config = dict(
    n_layer=13,
    d_model=160,
    n_head=5,
    n_kv_head=5,
    head_dim=32,
    d_mlp=768,
    vocab_size=1342,
    activation='squared_relu',
    norm='layernorm',
    norm_place='pre',
    norm_eps=1e-06,
    positions='rope',
    rope_base=10000.0,
    rope_fraction=0.5,
    qk_norm=False,
    attn_scale=0.177,
    bias='none',
    tie_embeddings=True,
    parallel_block=False,
    init='normal',
    init_std_qkv=0.0486,
    init_std_o=0.0,
    init_std_up=0.0486,
    init_std_down=0.0,
    optimizer='muon',
    lr=0.00261,
    lr_mult_qkv=0.5,
    lr_mult_o=1.5,
    beta1=0.9,
    lr_head=0.00813,
    grad_clip=0.5,
    warmup_steps=200,
    schedule='wsd',
    decay_fraction=0.619,
    decay_shape='linear',
    final_lr_fraction=0.1,
    batch_tokens=16384,
    seq_len=128,
    doc_mask=True,
    train_tokens=158900000,
    steps=9699,
    dataset='wikipedia_en',
)
MLP neurons of a small language model. Each row is named by its layer, matrix (up: input weights) and neuron, and shows model dimensions 16-143. Each number is 500 + 25 x the weight over its row's rms, rounded and kept within 0 to 999. Numbers have three digits each.
After each neuron's rows, "fires on" lists the tokens most often at its 100 highest values on Wikipedia text that the model never trained on; "fires in" lists the words (lower case) most often at its 100 highest values on Wikipedia text that the model never trained on.

L7.up702:522526496501516498491500479468446545513512506497500534540524498468507505487509500475482498520483510508500499459465521545457520537497542483515465517512503510551494501547471499470527485503484486492507497485507529456516491512481511426476507497481551508532473483439499490515537448456495495550495444509477519476488525484528491574495480494513513490485477525499487513499518493527530508502494
fires on: "such ", "well ", "if", "Se", "ard", "out "
fires in: "such", "well", "see", "specific", "without", "life"

L2.up681:545513492500461489506503533490468518510535499484512492504500500494492529488532564515507532522487482555434517495484481484525497526507507498481481520531511482482445490519491547471514502529496541486551506523510499503525522505531536486509506503533535501471459467483476515505484492476484456508503515497509536501511451496518468512505483500531474508452481525514459489456433509505507489497489
fires on: "ay", "to ", "of ", "s ", "ted ", "ate "
fires in: "to", "of", "cross", "completed", "player", "create"

L2.up670:531513492520513503507477497476523436526516486492492482474472509499573534536503488501474514496520466485505516486517443494457515483502476534511489482478511535413493548485506483514518489502486480512536518492512521528475484454546542523494496502486519511510517458480486481558537466506527521485481500523466485491530478496507523467470531488489517488500477527518505510469528517546481544519514
fires on: "000 ", "used ", "early ", "20 ", "Histor"
fires in: "000", "used", "early", "20", "history", "30"

L5.up333:473470475486465518531492482487501511514570477512544489488516568481456489461465482519506531531510500511481524478478520528482527512517504489503524448503505507497448496514496516521478480518486487496483517537515518499442510485520449491481463504502512491541502497498562493494512513523468513530518526532466513432510527569510556492508518475512468495500516536503461503495498495449502506481516
fires on: "to ", "B", "ag", "enc", "ent ", "urr"
fires in: "to", "chicago", "president", "by"

L6.up317:483526477556490506467531543498496546495510485509513488529475505520474504494498492489445482495497499531512461481501534466476447527556516488463465479491536501512455482476509535499479519541524524509442544498469489461477493467530510542529501502512468506513519488482477511523537507522531500521493476461476569526480486502533495497524512520515460526496498493494493505493520476516451502465532
fires on: "uring ", "during ", "ore ", "ass", "art", "ay"
fires in: "during", "score", "department", "player"

L2.up172:522504503517509458471494481457423517473510491496530523487545522479520486502550519480491504484520505532507507533497481508508491504458471502489462522467518539506529534493497478471494493473513489502471486496537462513484494503537488476495485549513501478539524474489523507504512511506504501538462530511490479474477575521544508508563489513484509527471505522472526479449484548540504491530484
fires on: "am ", "ice ", "ames ", "les ", "id ", "t "
fires in: "william", "james", "charles", "police", "david", "robert"

L2.up47:484466527497521489523502540463522538510464484509524473460497494495500522528465512484484515452422461500521513493481522485536463541537490467469496485533512481513530480501438495490476477492482523490465545510503523535507476496484511562477479532502504498563500541498536483516508532517486526544493534500538533509476457504474514502471495494483524491515481540500503488471460498540475438508478
fires on: "includ", "feat", "vid", "appear", "com", "Com"
fires in: "include", "included", "provided", "featuring", "provide", "appeared"

L2.up209:477535519491536511542509511483485493535518468496499528467468510498531556502489457510506519479496504500501500474532493519472494507515528462498420529515492487436525487501458519507493517487505506470475502534482512467495528529480539483502502502488432480468533524513517514468432464512462541485510527507487506506472448491513528512474474498493491476532501530489528484474481506498484475535496
fires on: "of ", "ate ", "ite ", "er "
fires in: "of", "private", "per", "despite"

L5.up43:522484532499476486515492542503443491486515513510530520540480479525524509507489484530511486480524498509530460532503445460515489513574525509460512480507489506522441503472477470499504490523443459462472497478455470533519509468505502479532449525513490477503527524499492496482471529481479490486492480458471534490487517496534476519489516513557525497479481537503516537490532490508507511499502
fires on: "as ", "when ", "As ", "G"
fires in: "as", "when", "while", "currently"

L2.up391:493490488482462526505495513488521529505486496486507505505500558490540490498528467469512448502500515481493526518483523475411556501502488519482497492510502492515497538482452504468522486474506531509498486482467450485459440473472508497476442523504515505470521458472492515516507493533504515492518522469524454476523522509467530498515481492523474556474535523525485513498516523511497490513474
fires on: "until ", "ated ", "y ", "and ", "l ", "d "
fires in: "until", "located", "and", "by", "all"